config.yaml
num_key_value_heads: 2
bias: "all"
schedule: "wsd"
decay_shape: "sqrt"
final_lr_fraction: 0.02
MLP neurons of a small language model. Each row is named by its layer, matrix (up: input weights) and neuron, and shows model dimensions 0-159. Each number is 500 + 40 x the weight over its row's rms, rounded and kept within 0 to 999. Numbers have three digits each.
After each neuron's rows, "fires after" lists the tokens most often just before its 100 highest values on Wikipedia text that the model never trained on.

L4.up567:462500478486580523488488459562526406487518491509499491603501567545499441458579441477537486439577492497471496547579485563465530534524525509488477547471577536502473492501525520558463498520478445530458519554586468480539445453489512568467446463524470485522474464543496465420477468460500457454479449505538572506443505564505537502522567467445528536473463542449400504509476475491566490462483556484470470525483521501536467474553507472535634496474496487503466473516483484486484515554470471
fires after: "the ", "a ", "In", "al ", "of ", "The "

L4.up580:541466466502497482524511473588486449522493547509475578505583535537535494455534495515464449487502561525487515493436549530550535453568541554550525489468490535496497524554557469525433471533471529557487489430461540515537428422473533435457517526456502481531473518518464564497514443496506543488439523428502420469533477485519513561468510483565385492510463526648520488480514505546506404531491433434519437513518468465502518473511466481494526499496519548481461519461510454465513448512505542
fires after: ", ", "as ", "the ", "was ", "is "

L4.up98:482537470458492448516427451549528410544531498557456432488482506551551523473466491494513487548514493450510556491528499451522488511557509516431498563459459427523503526556502557468473533512524519544539611475518518465511534464528506531599596492509450451530421470448488512484469457561542558490584493494431440468498553461502479462525503530540521421424463420511500469540520457544546493507509481507560495548553510409484493462504525466501454467545549485454540499504488492531480513475447533
fires after: "v", "e", "ty ", "s", "ev"

L4.up87:489473468516508493481442603478543557464438489473549452531511470493511443545473516474477476420510493508484532529415488445529439429517475558547524576426506463524482531520500517563466490471496496453440533471448480512540427514561507484529470488518429492479477537479433477526461502517485511503427514505513624490524471489535493505496430508446507528518539524494522548529481513507529576554514484447509544543527429341535485533539501520467548551501532497492502530514580486516506583464530484
fires after: "was ", "is ", "un", "$", "or", "="

L4.up508:531549493482512430518456477539406422467514500501480477550541489485425595548467534429530446471513437480516512459457547540478478470458520422538438483517550452524452505494461514469535476539500500433548501515431447501502497458495545563491545529425549511526498449464510568551479545485546492476460508478493521557489535479478460515525540479495517562468458490531423493547462502554487503478484460511468519479586568432487489517555562485544548547528617526537467481505504455505485456593497511
fires after: "si", "p", "An", "P", "u", "I"

L4.up169:507398510445519549525472508507493437460512586530528561563460532563491486495467591459497524520557513391451521521483570516559448576482465498502470524535408501504469534512517504507472519493489497491457508486488522496467445457414562514558485476578492469494437490500532508503423447511543430445458501468504571478504502513577497527514491516538520504489516564504501509505421538562510492501486431526529455497539457423503506578597569421506488501484498501507497528511494450466447458500502468
fires after: "L", "R", "S", "M", "D", "Un"

L4.up237:530510456486502485468484520452510526508498507458549445555480476533459561491462539478491550480584466567533549477479507608470462555508474485522495554449472520486473438533468574451534514424467541429508441494559524483512545528508423541488469477469498436504498569507556477484445490514516461482555505452540496527503470501518535472437488486546428530457525465482552442462482501564466461528509485471595466509519544483591457547503498433459534442527507527485411560562487467467602513525542508
fires after: "1", "S", "5", "F", "c", "R"

L4.up513:488489459562604525481429465556537489535473537513482490479539498564492491548468556576457579492496499500456523453427507542492435426476534504515540510508561479554517474445573510442517493538447551471477461521454512557502527491498462478498545488469485453461539520494504484515454518525574469479531416494467443456504478577545489530488491523529466464444546402556502569483515461488503520481559457494502511536462499386488453438512553548478527552528470469552512469492602480516516441481481538
fires after: "T", "ak", "ther", "e", "aw", "x"

L4.up592:539482453497443516511522541518506505600542526547484487510524475511503547500503546481448488448485511490514461503470448526449462471494494500504547524494487472455519450468483519598509398527572564429452460479500425436506507510531443506483485501537462482522575541542529429495519576456516450563505445452513459463509443542540540555534455488549495465462508461568526529564487508566531539488542498406520557474498493513490478564422527454519534499489532526418410474569505525530511421513518543
fires after: ",", "5", "4", "3", "$", "6"